Part of a small language model's weights: MLP 1024 GELU.
MLP neurons of a small language model. Each row is named by its layer, matrix (up: input weights) and neuron, and shows model dimensions 160-223. Each number is 50 + 15 x the weight over its row's rms, rounded and kept within 0 to 99.
After each neuron's rows, "fires after" lists the tokens most often just before its 100 highest values on Wikipedia text that the model never trained on. A number after a token or word is its count.

L2.up185:63 51 30 43 31 45 49 56 54 45 32 26 57 35 57 33 73 34 65 26 55 76 13 52 55 35 52 70 54 51 70 31 52 49 38 59 51 64 83 56 51 63 66 60 32 37 72 88 80 49 45 65 69 30 40 53 49 74 60 34 49 56 38 48
fires after: " S" 44, " s" 10, "M" 9, "/s" 5

L2.up383:47 49 50 35 44 31 66 33 68 51 22 63 36 55 28 27 51 48 35 36 45 43 63 38 75 61 64 38 38 60 47 50 58 52 24 42 47 68 83 37 45 89 34 45 50 59 35 51 45 42 65 50 33 49 39 49 51 53 44 42 30 44 57 42
fires after: " R" 26, " Br" 23, " V" 14, "R" 7, " v" 5, " r" 4

L2.up911:43 47 47 63 53 43 58 46 44 20 51 30 43 55 32 88 38 54 58 66 74 59 56 50 48 13 50 52 36 12 77 35 74 16 34 41 60 60 48 71 37 83 43 57 45 45 69 59 55 29 43 52 56 38 26 44 36 61 47 35 49 33 47 52
fires after: "A" 18, "D" 9, " D" 9, " A" 9, "in" 8, " N" 7

L2.up782:48 38 33 49 44 48 63 48 86 62 53 25 44 64 29 63 25 25 65 63 51 52 38 29 76 59 42 57 49 57 49 40 60 69 66 54 48 69 48 54 59 41 32 48 50 49 61 67 49 38 71 64 48 54 41 49 59 74 35 65 37 66 44 62
fires after: " G" 33, " St" 14, "ang" 7, " D" 7

L2.up662:26 54 48 63 55 58 23 44 36 69 41 43 61 38 37 90 54 30 54 50 61 45 80 57 23 56 53 48 65 52 42 58 59 57 57 38 38 54 54 37 33 48 39 30 84 54 47 47 75 44 38 40 34 35 66 56 55 58 15 36 51 42 60 68
fires after: " N" 31, " Q" 10, "N" 7, " tw" 4

L7.up125:37 40 22 58 76 74 21 42 63 40 30 65 74 70 49 43 64 49 55 43 29 31 64 34 51 44 62 71 46 73 49 47 69 71 82 76 48 55 65 41 58 66 27 35 59 38 57 29 45 61 64 79 35 42 32 53 64 59 56 37 34 48 33 25
fires after: "1" 13, "3" 13, "0" 11, "7" 11, "5" 8, "2" 8

L2.up282:71 50 56 34 56 31 70 58 70 42 38 66 54 79 49 66 24 67 50 20 30 47 19 51 51 62 79 50 30 48 28 43 42 55 44 67 41 49 33 42 53 43 33 24 16 47 34 48 40 50 60 88 25 43 38 47 44 64 40 55 46 52 58 55
fires after: " b" 28, " B" 20, " se" 7, " o" 6

L2.up276:36 46 49 48 59 40 62 43 66 51 55 75 59 74 53 52 60 33 53 17 32 44 52 49 48 41 59 63 38 59 47 57 49 38 72 78 46 42 60 60 44 35 48 58 48 37 42 42 44 21 39 43 46 51 42 37 58 43 10 33 51 59 36 61
fires after: " B" 18, "°" 11, " Boy" 7, "oy" 5, " U" 5, "ug" 5

L2.up96:66 65 56 84 49 61 49 49 64 57 49 25 79 35 67 46 42 37 52 48 44 65 45 57 34 96 60 72 50 35 65 54 43 52 55 16 56 28 33 52 43 27 49 56 52 66 38 39 40 28 16 40 42 36 64 61 66 25 42 51 27 36 27 43
fires after: " T" 27, " t" 25, "ound" 6, "oot" 5, " Ch" 5, " tou" 4

L2.up445:67 56 79 84 34 56 51 38 46 39 57 52 21 64 52 46 50 64 51 49 32 69 52 58 42 75 62 53 34 44 58 90 52 63 41 42 67 42 59 32 46 66 57 46 66 51 62 46 54 45 33 36 51 49 55 39 58 19 69 56 56 59 40 24
fires after: "M" 18, " M" 17, " C" 10, "C" 7, "ober" 7, "-M" 4

L2.up635:15 42 56 34 45 59 46 41 28 37 33 59 72 50 80 52 43 46 43 25 24 64 67 48 34 63 55 76 37 62 49 48 35 41 75 61 36 48 23 47 75 54 69 60 91 58 46 46 55 38 53 31 62 43 70 34 66 38 46 58 40 59 80 67
fires after: " B" 32, "B" 19, " No" 11, " C" 6

L2.up378:06 50 29 66 30 44 44 59 47 61 61 47 37 45 36 46 36 38 44 50 52 28 41 37 48 65 40 53 31 46 76 32 49 54 47 42 61 20 40 44 60 56 47 47 55 49 53 46 33 50 33 40 31 55 48 31 45 67 16 36 55 55 50 52
fires after: " N" 17, " P" 15, " F" 7, " T" 7, " K" 6, " S" 5

L2.up942:76 56 35 21 55 65 45 46 52 49 58 42 38 41 50 23 32 55 29 65 41 60 44 48 59 78 45 80 51 39 52 28 58 45 32 62 65 41 44 43 34 52 33 58 46 29 26 31 53 37 56 50 39 34 46 45 41 70 85 48 51 61 73 63
fires after: " the" 35, " The" 27, "The" 8, " code" 6

L2.up431:49 48 61 53 42 67 48 42 54 18 54 70 49 43 39 60 47 59 44 50 75 34 58 33 52 46 60 48 59 33 69 45 41 43 47 48 47 44 50 59 49 46 32 64 65 67 58 33 34 23 57 67 28 32 62 68 61 62 51 65 25 42 55 53
fires after: " T" 27, " C" 8, "T" 7, " cons" 6, " t" 6, "C" 4

L2.up544:40 73 36 38 51 48 53 45 40 37 42 49 48 66 58 41 56 53 66 26 68 69 52 54 56 45 57 63 55 61 83 53 53 31 57 45 35 82 51 56 66 58 69 49 63 39 57 53 37 43 45 46 46 35 51 40 29 48 48 24 12 54 38 53
fires after: "D" 14, "J" 11, " D" 9, "R" 7, "F" 5, " Bl" 4

L2.up967:81 47 49 66 73 30 22 68 43 63 33 55 47 59 48 44 16 43 85 52 52 24 38 43 72 53 62 62 31 51 53 62 55 65 56 67 66 37 23 46 43 36 49 66 29 57 39 08 59 73 18 55 55 52 37 53 83 56 48 56 51 32 32 62
fires after: " O" 17, " U" 16, " P" 9, " p" 7, " J" 5, " went" 5

L7.up738:44 61 45 41 78 39 57 53 40 55 55 42 46 84 31 75 41 42 29 66 73 47 51 35 68 65 52 41 24 70 54 69 67 57 40 49 50 44 70 59 51 64 76 73 56 78 49 51 54 69 64 41 43 47 49 52 57 46 44 69 47 52 27 31
fires after: "9" 36, "8" 6, "," 5, " Vi" 5, " " 5, "6" 4

L7.up766:61 43 13 51 64 43 63 65 27 43 40 33 30 40 69 57 34 53 65 65 49 45 47 60 60 46 63 64 61 27 55 49 51 22 48 44 64 55 27 52 82 10 81 56 43 49 58 54 50 61 43 50 48 50 52 51 45 36 53 26 51 54 38 41
fires after: "0" 26, "," 22, "5" 8, ":" 7, "s" 5, "3" 5

L2.up588:95 47 46 41 44 53 34 60 62 67 58 52 48 59 61 69 29 53 36 41 42 48 70 40 43 57 19 51 53 47 44 65 64 40 75 64 83 53 79 44 41 61 59 54 48 28 56 48 35 41 58 30 65 27 57 40 83 27 37 39 35 46 56 54
fires after: " B" 14, " L" 13, " G" 9, " V" 8, "iv" 4, " C" 4

L6.up795:49 67 53 49 61 55 61 16 63 48 43 54 32 49 31 50 76 61 37 37 42 53 27 53 17 41 33 38 52 58 25 68 50 44 67 58 71 63 60 31 22 51 49 65 43 42 51 75 50 42 38 66 49 40 51 76 61 32 52 51 42 17 43 34
fires after: "1" 38, "2" 10, "4" 7, "6" 4

L2.up984:20 44 59 45 64 59 58 60 36 44 44 69 46 41 26 60 77 65 65 22 43 54 76 49 61 51 42 39 75 61 48 52 46 43 86 57 68 89 35 50 38 58 38 57 38 34 10 42 31 57 50 26 34 24 48 44 78 46 52 54 63 28 48 49
fires after: " B" 23, " b" 12, "B" 11, "b" 6, "/s" 5, "l" 4

L2.up952:42 62 44 64 35 46 62 34 72 34 67 35 21 56 57 63 51 57 53 36 76 36 36 68 23 26 59 63 39 24 50 31 52 72 55 55 61 43 71 49 55 57 60 75 67 48 37 95 57 55 34 59 47 32 51 31 44 58 61 69 37 49 42 71
fires after: " S" 20, " T" 14, "S" 10, " N" 5, " V" 4, " sp" 4

L2.up432:53 42 65 26 25 60 48 41 36 77 64 44 41 53 50 62 66 48 63 55 44 76 49 51 81 66 54 48 51 57 66 48 61 57 20 47 46 68 39 74 60 43 42 60 73 67 90 36 52 42 63 44 69 46 46 38 64 37 22 43 58 52 65 60
fires after: " F" 24, " f" 15, " b" 13, " B" 8

L7.up7:33 61 54 35 41 34 47 58 81 48 48 40 28 35 38 50 51 38 38 41 62 37 63 55 38 69 43 67 70 33 43 10 63 56 89 47 56 38 39 64 33 56 45 77 66 25 46 55 70 28 77 51 44 35 56 62 75 68 79 46 50 35 49 54
fires after: "-" 33, " |" 16, " NR" 6, " ISBN" 5

L7.up950:48 57 41 48 76 57 18 66 58 59 64 68 55 57 46 55 61 42 66 52 17 53 53 54 23 42 57 56 32 57 57 19 50 39 59 47 59 44 50 37 36 85 38 47 70 78 48 90 34 35 32 58 48 33 51 78 65 60 53 77 28 67 15 52
fires after: "0" 23, "2" 10, " in" 10, "3" 7, "1" 6, "4" 5

L6.up754:31 53 36 39 96 63 45 82 35 56 45 60 67 28 65 44 51 41 52 61 77 55 39 47 43 49 56 72 45 45 56 78 62 36 65 69 30 28 48 42 43 63 46 61 35 50 89 49 39 46 52 24 67 29 35 31 59 67 46 26 37 50 37 76
fires after: "9" 39, "0" 13, " Ari" 4, " N" 4

L2.up985:69 60 51 74 15 57 50 58 54 47 52 54 55 48 69 40 47 31 39 54 76 23 49 57 54 54 37 48 45 65 41 73 22 51 45 18 58 66 43 43 33 46 28 28 73 48 37 54 43 58 56 62 56 56 54 58 44 77 67 63 63 54 68 31
fires after: " J" 13, " K" 11, " j" 10, "H" 7, " H" 6, "oh" 6

L2.up423:32 52 68 63 31 35 49 19 65 24 56 46 37 51 40 31 60 31 57 32 48 50 30 19 53 39 51 52 30 54 59 70 84 62 48 51 68 81 60 31 54 43 61 56 50 70 31 69 69 56 80 41 45 60 49 58 57 58 55 48 21 50 63 89
fires after: " H" 12, " G" 12, " D" 11, " f" 11, "f" 7, " F" 7

L2.up594:15 56 45 36 76 71 66 67 37 60 28 53 61 77 64 67 49 59 25 39 50 85 50 19 63 40 44 70 78 55 72 40 56 52 53 49 59 52 65 37 44 75 43 56 31 67 53 35 45 31 59 58 38 41 44 50 60 75 34 45 59 35 53 48
fires after: " B" 18, "b" 16, " b" 13, " m" 5, " O" 5

L2.up859:40 04 47 85 52 56 64 48 66 55 48 40 43 68 54 19 59 24 48 31 40 55 44 37 60 65 75 42 56 70 27 41 44 53 39 41 48 50 36 58 46 66 30 63 40 28 23 51 45 55 48 57 28 71 49 53 41 44 39 48 41 27 46 59
fires after: " F" 25, " B" 24, " E" 9, " b" 8, "f" 6, " f" 6

L2.up948:56 39 52 42 57 12 49 23 75 55 47 60 43 87 45 83 43 63 46 58 58 45 36 54 49 75 37 72 47 50 29 45 23 24 41 32 45 34 56 44 42 23 49 49 47 43 64 37 23 72 54 34 54 54 57 48 46 68 51 85 48 43 47 80
fires after: " g" 17, " G" 15, " v" 6, " V" 4, " R" 4, " w" 4

L2.up801:47 53 56 48 16 27 32 34 47 23 62 71 69 33 54 76 38 65 51 49 69 50 65 36 64 44 45 48 75 55 51 36 55 37 50 52 61 49 44 34 72 42 60 51 61 60 56 46 34 52 63 59 37 66 44 78 57 75 28 37 35 24 31 55
fires after: " V" 36, " v" 9, " M" 7, " Port" 4

L2.up61:39 59 27 24 11 53 79 28 26 64 63 41 57 58 53 52 63 20 52 52 66 43 39 68 19 56 30 43 38 70 44 48 62 59 61 27 32 30 35 55 50 49 44 83 53 46 37 65 65 50 82 61 42 39 59 43 54 15 60 42 60 28 46 37
fires after: " f" 11, " b" 11, " oper" 10, " F" 9, " un" 6, " pl" 5

L2.up204:40 35 64 64 45 57 13 53 54 26 91 46 58 44 64 12 68 71 38 34 43 59 54 68 54 47 25 53 57 44 59 53 28 54 62 46 44 72 65 31 50 79 32 50 64 53 54 59 59 40 63 25 39 51 22 00 46 51 13 30 70 53 53 37
fires after: " the" 19, " The" 15, "om" 8, " d" 6, "d" 4

L2.up515:10 30 32 77 38 54 41 47 43 49 50 48 57 57 53 64 31 43 49 79 45 52 52 67 69 53 63 27 18 43 75 64 83 53 71 42 52 43 53 32 33 67 59 43 47 29 59 56 58 79 63 41 59 77 46 50 60 84 49 57 63 77 42 34
fires after: " S" 21, " s" 15, "S" 7, " sp" 6, " cr" 5

L2.up464:36 56 62 51 35 39 48 49 64 51 72 69 33 45 32 62 78 35 44 71 30 63 50 31 63 36 00 51 53 38 62 69 28 45 49 50 75 60 54 48 30 64 42 39 49 65 52 47 54 45 73 53 23 48 39 45 67 21 62 40 34 38 65 43
fires after: " B" 27, " ar" 10, " V" 8, " br" 7, " Br" 6, " Mar" 6

L2.up469:82 40 34 29 44 33 38 23 15 39 74 46 58 51 45 56 31 57 60 30 47 71 57 57 39 53 33 68 75 67 45 48 48 30 72 38 45 62 28 26 13 52 60 25 80 27 69 49 63 71 61 46 61 41 74 61 51 52 35 21 55 31 83 49
fires after: " F" 18, " H" 14, "H" 11, " P" 8, "B" 6

L2.up58:57 60 77 54 47 54 41 27 40 64 46 51 58 41 23 43 47 51 50 72 58 67 52 62 69 43 29 48 68 38 55 48 71 32 48 43 50 61 14 45 45 58 48 54 32 54 47 57 74 59 65 43 37 51 58 55 45 40 41 29 46 69 57 28
fires after: " S" 21, " G" 16, "G" 5, "y" 4, "O" 4

L7.up292:65 42 27 57 53 57 53 03 44 63 48 46 44 47 55 60 44 11 51 33 53 74 49 14 26 58 60 21 59 66 70 72 48 31 48 39 29 47 24 38 59 35 64 57 58 49 77 32 38 61 41 42 33 56 41 43 41 59 46 92 54 40 85 56
fires after: "." 18, "0" 13, "8" 9, "3" 8, "5" 6

L2.up996:53 59 31 78 61 55 39 09 46 47 68 42 48 47 41 38 35 68 23 39 63 66 17 43 55 62 49 46 65 45 68 53 63 56 37 36 43 51 53 41 37 18 73 37 52 60 75 63 27 16 74 39 47 49 34 27 33 63 52 80 46 36 44 53
fires after: " L" 24, "L" 8, " l" 5, " Ear" 5, "H" 4, " sy" 4

L2.up524:67 70 37 61 43 38 39 28 39 56 75 31 47 47 53 49 57 62 37 37 49 29 49 30 69 47 46 63 33 46 72 54 52 40 20 62 57 25 37 54 38 32 42 56 74 42 38 45 78 63 29 53 25 44 32 52 66 74 40 65 53 26 53 67
fires after: " the" 23, "ip" 14, " Am" 10, "em" 6, " am" 4

L7.up860:36 54 46 34 68 63 66 52 77 77 66 41 45 29 65 40 48 46 58 52 67 31 36 53 29 78 44 56 53 41 48 30 45 53 69 46 65 39 55 59 38 05 52 70 62 51 65 57 45 56 57 25 57 60 54 42 25 50 54 54 12 59 94 44
fires after: " the" 18, " a" 16, " his" 7, " an" 6, " p" 4, " F" 4

L7.up155:21 48 30 49 41 67 50 55 78 61 29 21 87 40 54 57 45 38 73 20 61 53 65 62 61 40 52 53 58 45 80 49 69 55 48 51 31 17 61 39 35 48 67 62 48 32 69 58 35 58 55 57 69 41 32 40 50 53 45 37 45 47 32 62
fires after: "–" 39, "-" 12

L7.up59:35 55 39 48 70 35 43 39 54 68 50 62 52 69 55 32 39 45 61 87 46 39 30 40 30 48 52 73 50 56 53 68 69 71 21 26 55 34 42 48 41 48 53 31 26 39 69 32 33 87 72 70 51 62 48 44 31 62 57 59 37 29 46 54
fires after: "0" 18, "1" 13, "9" 11, "|" 5, " " 5, " ar" 5

L2.up875:66 57 33 53 40 35 30 50 18 41 39 41 63 58 64 26 67 49 24 55 72 22 32 43 76 71 46 49 47 53 67 61 66 60 37 64 60 54 37 54 69 59 42 71 66 77 63 40 53 40 30 65 51 41 58 47 30 78 64 88 65 49 75 42
fires after: " the" 27, " de" 9, " The" 7, " to" 5, " his" 4, " Her" 4

L6.up898:55 49 53 65 48 42 62 66 43 46 50 44 47 47 34 52 43 47 30 41 69 53 44 43 65 52 40 35 76 53 52 55 62 49 48 81 38 29 38 50 24 62 74 37 53 53 45 54 82 69 51 29 62 62 52 42 84 53 53 34 40 32 21 82
fires after: " (" 22, "8" 14, ")," 5, "7" 5, "9" 4, "6" 4

L2.up127:45 70 55 59 59 36 68 39 44 71 46 40 55 39 17 76 34 14 56 28 57 44 48 42 37 97 57 49 43 55 37 54 45 72 37 73 07 65 67 44 55 58 42 42 41 33 40 69 40 32 55 45 71 53 53 45 58 49 48 30 49 59 64 43
fires after: " sp" 19, " F" 17, "a" 8, " f" 7, "ig" 6

L2.up971:48 56 26 58 42 74 46 43 55 67 50 46 46 39 57 59 53 41 80 28 51 50 56 25 55 36 57 66 44 50 58 50 49 47 64 57 61 44 61 47 34 60 63 53 61 39 52 13 25 69 68 41 38 48 59 57 54 54 76 42 41 53 67 59
fires after: " s" 14, " V" 12, " S" 10, "p" 8, " C" 7, " F" 5

L2.up999:68 54 59 46 50 23 43 54 53 45 58 43 61 49 72 55 46 49 51 74 41 58 60 52 27 61 45 43 40 40 61 71 62 67 51 47 53 39 53 18 80 69 30 72 43 61 68 57 10 62 38 79 52 64 49 49 52 30 24 62 48 38 72 56
fires after: " C" 18, " dep" 11, " c" 10, "C" 8, " purch" 7

L2.up479:42 45 58 48 50 25 45 61 43 34 39 57 61 55 66 76 52 49 69 33 49 74 20 75 44 42 69 40 67 63 36 36 38 44 52 23 72 44 39 74 32 40 47 73 56 73 48 50 61 47 51 35 38 52 63 61 69 67 44 46 46 48 52 37
fires after: " B" 19, " w" 13, " Har" 6, "B" 5, " W" 5, " Sw" 5

L6.up413:47 55 20 48 37 83 63 43 29 97 53 58 37 53 52 50 26 54 31 64 57 48 60 68 66 19 53 60 36 49 23 41 64 39 51 32 46 67 38 49 36 59 33 53 57 41 54 73 48 53 63 55 33 55 29 47 56 55 29 21 41 61 50 50
fires after: " |\n" 67, "%" 12, " " 6

L2.up677:31 43 49 39 54 32 32 48 41 95 40 63 42 34 45 58 54 49 33 39 57 32 56 42 52 54 42 57 41 58 63 39 72 34 45 43 22 69 36 54 61 67 54 46 51 50 20 67 59 86 70 42 73 33 57 43 78 64 61 58 11 55 42 50
fires after: " pre" 20, " v" 16, " Pre" 9, "re" 9, " V" 4

L2.up1011:42 34 38 61 55 62 58 41 47 59 77 57 61 69 23 57 46 30 35 57 65 52 47 37 60 48 45 60 64 61 81 72 35 12 31 52 48 79 51 67 27 67 28 44 60 44 58 33 51 53 64 42 58 56 52 42 74 69 29 40 70 50 84 56
fires after: " F" 32, " B" 19, " f" 8, " H" 7, " b" 6, " Ear" 5

L6.up423:43 73 81 36 45 72 64 37 59 33 61 37 60 70 68 69 77 62 57 50 49 50 50 55 71 50 63 68 60 44 57 38 77 44 52 43 56 55 39 57 47 52 54 12 42 55 33 60 43 47 46 21 64 52 15 41 44 54 57 48 49 50 40 41
fires after: " B" 15, " O" 12, " b" 9, " T" 5, " all" 5, " D" 4

L2.up897:62 35 59 38 54 47 67 63 56 57 36 63 68 52 56 51 68 42 59 56 73 43 55 37 43 50 26 60 39 48 75 41 68 27 26 71 21 46 69 55 39 52 61 72 43 56 69 52 64 34 49 40 26 37 44 63 53 38 48 86 51 56 74 46
fires after: " such" 21, " L" 9, " known" 7, "ote" 6, "l" 4, " s" 4

L2.up75:52 63 53 40 54 30 73 59 49 40 47 50 28 86 42 54 54 65 73 45 70 61 60 51 50 61 78 54 65 48 63 60 57 68 65 39 41 71 44 61 46 47 67 63 50 56 40 44 32 60 49 43 52 30 41 99 36 80 71 67 48 53 48 81
fires after: " P" 20, " p" 10, "P" 10, " D" 7, " S" 5, " d" 5

L2.up645:42 24 57 53 44 63 57 41 33 45 49 51 24 42 50 51 34 77 54 60 45 31 57 73 55 58 81 55 49 64 47 72 56 41 39 42 27 33 51 27 49 35 24 20 39 59 56 61 29 50 54 27 49 79 58 64 57 57 55 54 33 39 42 45
fires after: " I" 15, "I" 10, " E" 8, " sy" 8, "E" 7, " O" 6

L2.up530:51 73 49 52 21 62 53 51 41 53 68 59 67 60 42 51 67 49 63 53 62 71 14 44 63 38 22 43 35 33 44 51 47 51 40 79 45 33 88 17 58 42 45 42 76 58 31 67 45 49 80 28 78 53 25 69 34 38 54 56 57 55 50 46
fires after: " s" 20, " S" 14, " El" 7, " m" 6, "al" 4, " Mar" 4

L7.up171:45 39 54 80 33 47 36 52 35 67 46 11 34 70 68 25 34 64 60 65 43 59 53 43 63 55 55 19 57 70 63 51 44 50 74 57 30 53 80 39 29 51 30 61 66 52 61 00 89 58 27 31 26 56 68 39 42 42 28 47 56 24 43 64
fires after: " the" 29, " a" 24, " " 13, " The" 5

L7.up10:50 32 50 78 67 31 61 50 50 43 28 21 27 51 19 50 43 52 20 64 26 29 41 68 71 61 40 64 77 14 44 44 52 51 65 56 48 80 43 33 67 86 66 32 55 39 59 29 53 48 53 64 47 61 72 47 41 79 67 57 54 58 57 66
fires after: "-" 24, " |" 21, "|" 7, " the" 6, "\n\n" 4

L2.up348:52 39 72 32 33 42 58 50 85 61 74 50 46 67 58 76 66 35 30 37 73 50 29 57 60 56 60 47 41 61 55 51 30 48 51 43 48 24 41 51 51 29 36 31 29 54 63 26 50 40 68 56 36 75 41 41 51 50 51 67 21 62 41 78
fires after: " g" 15, " D" 15, " Se" 7, "D" 5, " V" 5, " qu" 4

L7.up298:54 70 29 33 41 42 33 26 54 50 50 56 46 46 27 53 62 75 42 65 53 48 84 57 37 39 42 42 42 64 45 43 87 16 27 43 41 54 33 52 53 66 58 71 56 45 56 43 49 81 42 36 29 68 46 54 45 26 52 71 41 63 54 21
fires after: "0" 19, "9" 17, "1" 12, " " 7, "8" 6

L2.up1001:46 51 39 63 38 45 85 48 40 51 63 39 66 55 67 15 47 65 33 53 78 67 53 35 41 60 44 52 36 51 29 42 37 51 45 58 61 38 32 71 64 23 54 42 61 70 44 37 22 58 65 57 47 50 64 66 71 56 67 35 22 48 62 45
fires after: " F" 35, " f" 17, " =\n\n" 4, " par" 4, " Pol" 4

L2.up389:46 57 40 52 31 63 53 45 59 24 62 39 44 47 79 43 21 50 55 52 57 36 74 32 42 43 23 42 48 30 61 47 68 28 46 84 52 43 49 39 61 43 58 31 31 70 35 59 52 54 64 79 64 33 41 35 61 81 64 40 48 74 34 76
fires after: " S" 16, " in" 12, "S" 11, " on" 7, "3" 4, "5" 4

L2.up39:34 48 42 36 45 65 46 53 50 56 65 60 53 67 47 56 60 74 56 51 15 60 70 72 70 55 57 46 47 68 37 22 54 27 82 40 65 59 51 64 43 41 70 27 87 55 43 39 67 68 78 23 50 44 56 35 61 61 44 64 63 61 58 10
fires after: " |" 59, " L" 13, " N" 4

L2.up354:35 32 29 60 58 72 49 39 73 45 37 69 42 59 52 33 68 54 36 41 81 32 64 42 39 81 66 76 40 54 34 59 50 59 47 57 59 26 50 69 56 49 40 52 69 47 42 69 42 67 39 33 50 44 42 72 39 60 45 52 39 63 56 40
fires after: "I" 16, "A" 12, "C" 11, "H" 10, "E" 8, "D" 8

L2.up67:48 50 53 52 44 67 58 51 46 39 68 57 45 56 47 55 50 56 29 13 57 43 66 59 49 69 41 65 54 99 41 45 58 53 43 48 41 73 14 65 51 52 43 58 53 49 26 35 37 63 41 34 42 67 54 44 38 52 54 57 32 78 62 60
fires after: " B" 24, " G" 20, "G" 11, " F" 6, "L" 6

L2.up642:40 41 43 47 69 50 64 56 75 40 68 30 54 37 13 62 74 43 29 62 57 35 45 48 22 78 74 32 48 66 59 70 51 48 47 45 53 53 43 56 46 49 41 42 49 45 63 75 29 52 58 59 57 51 51 73 37 57 66 65 35 47 55 67
fires after: " l" 19, " v" 13, " L" 10, " c" 8, "L" 5

L2.up424:52 81 22 44 72 54 71 72 29 76 71 41 42 35 63 60 56 16 40 61 46 52 63 59 42 55 51 47 27 45 50 56 42 61 74 46 45 45 28 48 28 30 48 61 64 50 46 64 49 29 64 55 54 65 77 57 49 46 78 56 37 12 65 70
fires after: " H" 27, " h" 12, "h" 11, "H" 8, " Athlet" 4

L2.up691:62 68 39 33 29 49 63 45 69 35 68 63 63 26 33 67 45 47 33 46 27 43 21 35 40 41 26 22 41 41 48 66 36 41 32 40 64 41 33 67 52 79 34 61 34 51 70 43 73 38 53 53 50 51 42 53 51 04 15 76 20 42 33 52
fires after: "A" 16, " D" 13, " A" 10, "D" 9, " H" 6, " |" 4

L6.up276:63 52 55 40 68 72 32 50 70 40 45 45 78 61 27 32 39 39 44 27 58 39 50 53 33 69 50 59 46 50 70 70 50 49 10 63 54 69 38 46 47 28 46 29 49 77 53 42 50 40 74 47 59 39 47 69 24 34 40 55 13 45 43 54
fires after: " " 50, " |" 6, "\n" 5

L2.up789:45 33 56 55 17 38 67 70 69 44 35 44 72 67 52 34 74 67 77 57 35 69 32 67 70 54 56 59 47 44 42 63 54 37 67 51 47 52 32 56 42 34 39 48 29 51 50 62 27 37 71 48 54 40 47 49 49 99 35 38 56 57 43 54
fires after: "==" 16, "\n\n" 12, " \"" 11, " B" 7, "-" 5, "===" 5

L2.up129:50 46 54 29 57 45 54 55 52 36 38 47 46 65 50 28 42 53 28 33 40 66 51 70 66 54 42 59 45 71 56 37 58 58 59 63 56 39 55 55 25 57 32 87 71 61 56 68 57 46 31 37 49 43 27 39 72 27 60 67 75 48 74 60
fires after: " pl" 14, " B" 14, "B" 13, " b" 11, " sp" 7

L2.up825:54 48 65 75 63 46 65 45 08 50 48 32 48 48 48 33 37 44 63 60 70 64 50 70 57 42 38 51 72 46 58 15 46 35 53 41 47 58 56 49 51 30 51 45 20 89 58 57 66 26 67 67 34 40 50 43 46 52 25 34 43 69 53 64
fires after: " A" 12, " a" 9, " D" 8, ":" 8, " Ch" 7, "D" 7

L6.up205:37 51 54 65 42 56 77 66 47 72 62 32 40 41 59 23 53 52 61 35 58 44 63 58 53 54 40 64 56 81 59 46 28 77 44 70 37 32 74 54 63 37 60 53 59 52 37 52 52 42 36 50 11 62 78 36 35 47 58 24 39 44 62 61
fires after: " the" 19, " A" 10, " a" 8, " The" 6, " F" 4, " B" 4

L6.up840:62 14 38 58 11 68 32 77 33 62 39 51 49 27 45 48 41 48 27 44 39 43 41 67 38 50 17 30 55 44 40 59 56 51 54 59 59 41 54 59 29 71 37 37 78 31 71 67 41 29 50 33 47 48 14 37 87 54 42 80 68 64 57 39
fires after: " B" 25, " St" 19, " L" 6, " Her" 6, "-L" 4